Weights of a small GPT-style language model, trained from scratch on English Wikipedia.
Size: width 160, 4 heads of 32, MLP 640 tanh GELU, vocabulary 16384, 6.99M parameters.
Training: a variant of Muon for these matrices, 13199 steps.
MLP neurons of a small language model. Each row is named by its layer, matrix (up: input weights; down: output weights) and neuron, and shows model dimensions 80-143. Each number is 50 + 12 x the weight over its row's rms, rounded and kept within 0 to 99.
After each neuron's rows, "fires in" lists the words (lower case) most often at its 100 highest values on Wikipedia text that the model never trained on; "fires on" lists the tokens most often at its 100 highest values on Wikipedia text that the model never trained on. A number after a token or word is its count.

L7.up525:43 15 50 78 33 48 44 42 61 36 60 54 52 52 39 34 21 49 49 20 75 61 63 38 38 49 38 42 48 30 66 37 40 46 78 66 37 46 67 50 60 45 65 47 46 40 52 49 38 47 54 50 53 63 59 49 66 58 53 54 61 56 61 37
L7.down525:56 21 60 72 57 55 48 52 42 42 45 40 64 66 73 51 60 60 68 68 43 56 59 34 48 54 48 73 28 67 39 49 44 61 59 33 42 48 54 59 38 45 53 51 25 45 55 47 71 47 45 48 59 56 15 53 53 53 30 43 46 57 58 64
fires in: "out" 23, "for" 13, "go" 5, "people" 5, "after" 4, "nothing" 4
fires on: " out" 26, " for" 14, " Go" 6, " After" 4, "othing" 4, " people" 4

L3.up113:38 45 37 43 57 94 45 63 43 46 52 67 51 57 54 36 36 62 61 45 51 43 58 73 48 56 56 50 56 40 50 49 46 55 44 47 66 53 56 34 49 36 71 54 50 56 60 47 50 50 57 60 62 48 34 32 40 37 46 33 38 59 69 43
L3.down113:39 56 63 61 53 53 61 37 58 51 49 70 73 64 64 58 64 64 63 32 43 36 52 70 59 36 47 44 38 34 51 72 64 47 42 42 73 56 45 35 25 40 69 58 53 36 43 25 46 48 56 42 51 45 38 42 58 56 30 65 35 40 87 58
fires in: "on" 72, "raceland" 7
fires on: " on" 72, " l" 12, " R" 6, "R" 5

L4.up412:36 50 42 56 39 59 28 42 55 57 57 41 69 44 78 51 39 55 49 55 53 71 53 34 47 45 41 48 37 42 60 41 42 47 53 45 37 39 51 59 53 56 58 47 56 44 37 62 63 61 73 55 67 16 59 28 55 41 74 54 49 68 63 54
L4.down412:45 53 24 52 36 45 40 52 38 60 52 29 48 52 64 32 58 37 53 39 44 69 52 15 68 50 59 33 52 52 78 43 26 60 43 73 47 66 55 47 44 47 40 41 38 58 51 48 44 51 54 42 30 48 42 59 42 78 80 49 51 66 48 47
fires in: "st" 16, "king" 10, "christie" 7, "christadelphian" 7, "god" 7, "prince" 5
fires on: " St" 28, " Christ" 18, " King" 9, " God" 8, " Prince" 5, " Church" 4

L3.up253:26 48 54 78 48 38 38 24 37 62 47 54 57 47 38 49 40 36 35 69 67 64 46 65 50 62 39 61 44 40 65 28 45 48 53 47 49 65 53 62 45 53 46 42 65 71 52 72 55 39 36 81 45 56 63 38 57 37 52 43 62 42 69 50
L3.down253:39 53 49 86 52 42 57 38 50 33 51 41 59 46 33 57 48 42 44 72 45 57 63 58 32 42 25 47 46 24 53 61 53 38 39 44 32 59 60 38 45 55 40 29 61 51 64 64 49 35 39 37 51 71 56 44 59 41 42 36 71 26 55 40
fires in: "when" 33, "while" 31, "after" 11, "though" 6
fires on: " while" 22, " when" 19, " When" 9, " after" 7, " While" 5, "When" 5

L5.up478:48 59 42 52 50 37 37 29 66 45 31 47 55 13 64 51 59 66 51 34 44 46 24 54 61 40 40 58 64 22 42 34 51 48 49 41 35 53 36 51 63 66 60 48 59 56 38 26 37 40 57 49 49 40 62 50 67 56 45 57 63 67 64 55
L5.down478:40 39 59 46 48 38 47 60 43 52 41 34 61 45 58 54 62 54 22 42 45 80 46 51 45 35 56 39 47 43 54 60 50 41 45 68 56 41 42 53 61 58 24 64 58 15 48 61 42 70 53 52 45 34 63 59 64 36 44 43 54 57 57 62
fires in: "of" 60, "years" 8
fires on: " of" 60, " years" 8

L3.up394:40 53 53 56 51 29 35 67 30 45 50 43 55 52 63 60 63 42 47 38 63 33 71 56 61 44 67 59 39 45 69 32 64 61 54 66 45 53 47 40 41 45 51 52 62 56 53 49 53 57 51 65 61 54 53 50 33 62 66 43 41 55 51 39
L3.down394:33 53 48 69 62 22 61 57 54 53 54 66 80 56 63 54 42 53 47 62 50 51 51 55 43 51 54 23 46 54 39 46 53 60 60 61 37 56 52 49 61 66 59 44 49 49 54 47 49 46 70 68 62 33 53 42 72 37 47 54 46 58 47 51
fires in: "well" 32, "such" 8, "themselves" 5, "itself" 5, "primarily" 4
fires on: " well" 32, " such" 8, " themselves" 5, " itself" 5, "olly" 4, " primarily" 4

L5.up0:66 57 59 70 37 50 43 32 62 71 62 42 34 48 24 61 45 51 68 55 69 34 32 46 40 66 58 53 48 52 52 61 51 47 47 68 27 41 45 45 51 44 53 32 53 38 53 51 51 54 43 75 36 73 78 46 32 50 58 48 40 38 33 24
L5.down0:60 51 62 52 41 60 40 20 49 66 42 32 38 50 43 56 44 51 61 41 49 47 72 38 47 50 34 50 50 61 47 56 46 63 72 47 18 48 41 32 43 54 55 46 52 35 70 55 54 52 57 47 65 50 52 45 55 66 76 68 39 51 34 51
fires in: "has" 30, "had" 24, "have" 19, "in" 10, "with" 4
fires on: " has" 30, " had" 24, " have" 19, " in" 10, " with" 4

L4.up171:53 46 43 35 41 60 26 50 46 42 41 54 62 59 57 44 37 60 51 41 32 44 69 65 34 71 33 41 51 36 63 64 48 61 43 45 42 68 56 53 52 29 60 35 56 48 46 55 33 54 61 39 66 49 65 40 19 28 51 45 66 36 58 78
L4.down171:44 37 39 51 55 39 58 47 43 44 36 58 50 51 63 40 64 46 64 23 49 57 47 48 54 41 53 33 49 29 43 61 57 43 59 36 64 65 60 26 49 57 52 41 62 66 56 57 61 48 59 35 59 58 50 41 35 56 25 61 62 38 49 48
fires in: "on" 31, "no" 10, "round" 6, "loss" 4
fires on: " on" 31, " No" 13, " Dec" 7, " Ag" 7, " round" 6

L11.up95:68 73 55 42 56 53 48 24 51 52 66 70 40 60 61 52 48 64 58 74 50 47 36 59 54 32 51 63 30 57 31 30 39 50 63 57 52 63 49 41 57 33 58 50 43 43 33 60 46 58 28 51 44 49 40 64 61 28 29 45 73 54 30 79
L11.down95:22 43 63 48 36 38 51 45 69 45 38 31 45 54 50 46 54 42 49 48 55 70 47 34 52 58 46 99 54 47 49 49 67 55 57 63 41 41 48 47 49 64 53 33 46 31 56 49 50 59 50 61 70 62 46 35 36 37 58 54 44 57 53 54
fires in: "of" 42, "in" 8, "called" 5, "from" 4
fires on: " of" 42, " in" 8, " called" 5, " from" 4

L7.up427:53 48 41 63 52 64 38 48 57 57 63 59 45 50 60 55 45 54 74 55 43 61 36 62 55 64 53 43 47 76 43 40 40 44 39 47 52 81 50 56 43 43 61 54 44 42 48 61 48 48 56 51 41 77 18 24 54 64 72 56 43 54 71 43
L7.down427:46 26 57 39 52 54 49 45 51 30 49 55 33 59 48 43 41 54 57 60 53 57 56 46 53 57 37 47 72 31 54 47 62 48 67 72 33 43 34 76 55 49 62 48 52 41 45 65 37 62 45 25 53 52 50 45 52 51 41 30 52 36 50 54
fires in: "which" 19, "where" 12, "born" 10, "w" 6, "that" 6, "who" 6
fires on: " which" 19, " where" 12, "born" 10, "″W" 6, " that" 6, " who" 6

L3.up257:66 55 44 59 28 59 24 25 49 70 49 47 56 52 51 38 38 55 48 70 52 68 35 48 30 56 25 34 40 46 55 50 54 58 83 65 66 34 64 60 42 33 59 59 56 74 63 58 35 41 56 50 43 35 55 35 43 29 71 69 50 53 38 62
L3.down257:62 44 47 68 51 51 48 48 39 61 45 61 64 40 52 38 47 47 52 64 47 51 46 60 52 65 32 38 68 43 36 52 34 44 65 66 38 49 26 44 51 48 48 26 52 56 62 67 23 50 55 16 39 66 57 58 49 48 64 34 54 39 63 45
fires in: "when" 31, "while" 16, "if" 9, "who" 9, "after" 5, "where" 4
fires on: " when" 16, " When" 10, " who" 9, " While" 8, "When" 5, " If" 5

L7.up136:53 58 66 62 55 59 50 56 64 47 46 53 58 47 58 53 42 25 50 79 48 50 38 46 32 55 34 66 26 53 31 45 56 49 15 36 41 54 51 63 42 44 46 41 77 49 33 41 54 64 50 49 40 32 73 40 40 46 32 51 41 45 33 43
L7.down136:60 56 15 54 50 80 50 50 36 57 43 44 52 39 48 67 35 62 50 52 40 59 62 43 44 51 70 62 43 67 26 60 50 57 53 63 36 34 49 58 45 47 40 37 46 67 60 56 61 42 40 35 37 45 53 59 42 50 68 53 50 45 57 61
fires in: "not" 36, "first" 7, "initially" 5, "never" 5, "already" 4, "later" 4
fires on: " not" 35, " first" 7, " initially" 5, " never" 5, " already" 4, " later" 4

L3.up311:72 66 49 49 52 59 39 41 65 42 31 53 38 46 49 44 54 70 63 42 43 32 41 62 31 50 48 20 41 37 59 81 44 46 55 55 33 76 50 45 68 59 48 52 52 63 41 67 60 62 73 54 63 37 58 49 38 36 44 60 65 58 67 48
L3.down311:46 41 43 76 42 68 51 51 41 69 70 54 22 53 50 75 49 51 41 40 54 39 30 53 54 36 37 34 45 50 25 65 58 46 66 38 42 45 40 64 51 62 60 59 64 45 61 62 38 48 59 53 69 34 37 52 42 40 49 40 34 63 56 28
fires in: "born" 29, "death" 15, "died" 13, "age" 8, "birth" 5, "retired" 5
fires on: "born" 29, " death" 15, " died" 11, " birth" 6, " age" 5, " retired" 5

L6.up588:58 57 46 53 54 57 41 58 66 47 53 58 41 78 51 57 42 51 53 46 53 44 50 37 42 50 25 49 38 58 37 51 58 47 57 65 31 26 66 25 47 40 44 53 51 67 50 67 46 35 42 50 75 55 53 52 55 48 36 50 61 39 51 36
L6.down588:61 56 55 44 40 61 64 43 56 48 54 29 48 58 29 74 35 40 60 64 62 54 22 28 47 56 46 65 35 47 66 58 32 65 40 44 43 64 40 31 50 44 48 51 34 36 44 58 59 59 47 53 50 45 59 42 70 42 37 61 61 37 68 52
fires in: "has" 19, "had" 13, "have" 12, "were" 5, "is" 4
fires on: " has" 19, " had" 13, " have" 12, " were" 5, " is" 4

L10.up249:41 51 47 62 75 54 34 39 36 53 60 50 67 67 81 45 62 12 62 59 46 53 41 54 68 64 44 58 37 54 26 51 49 53 55 70 71 50 43 54 48 65 39 61 48 34 59 52 49 70 51 69 62 19 69 41 54 45 54 56 53 65 54 40
L10.down249:60 42 58 47 46 49 38 42 53 64 37 64 36 51 51 02 38 65 53 67 46 58 45 54 38 54 54 55 42 65 58 34 54 56 38 25 58 26 52 62 53 62 50 60 71 47 47 44 42 30 48 31 56 54 48 43 41 35 64 53 42 50 42 72
fires in: "of" 53
fires on: " of" 53, "ic" 8, " chart" 4

L5.up274:49 46 30 53 71 52 41 40 64 59 54 79 49 10 40 56 61 52 66 49 45 38 49 66 60 49 56 61 50 52 45 53 50 72 43 46 63 69 29 23 47 44 57 55 56 42 55 45 72 53 48 47 52 64 58 43 56 48 57 72 59 66 55 66
L5.down274:48 36 60 39 65 64 61 41 48 29 69 56 67 34 68 52 25 48 46 36 44 47 48 40 36 57 51 67 39 30 66 42 43 49 60 44 60 72 42 70 43 46 50 60 52 24 48 40 30 74 60 43 57 69 58 33 67 47 41 40 48 54 25 53
fires in: "of" 38, "number" 10, "that" 5, "series" 4
fires on: " of" 38, " number" 10, " that" 5, " series" 4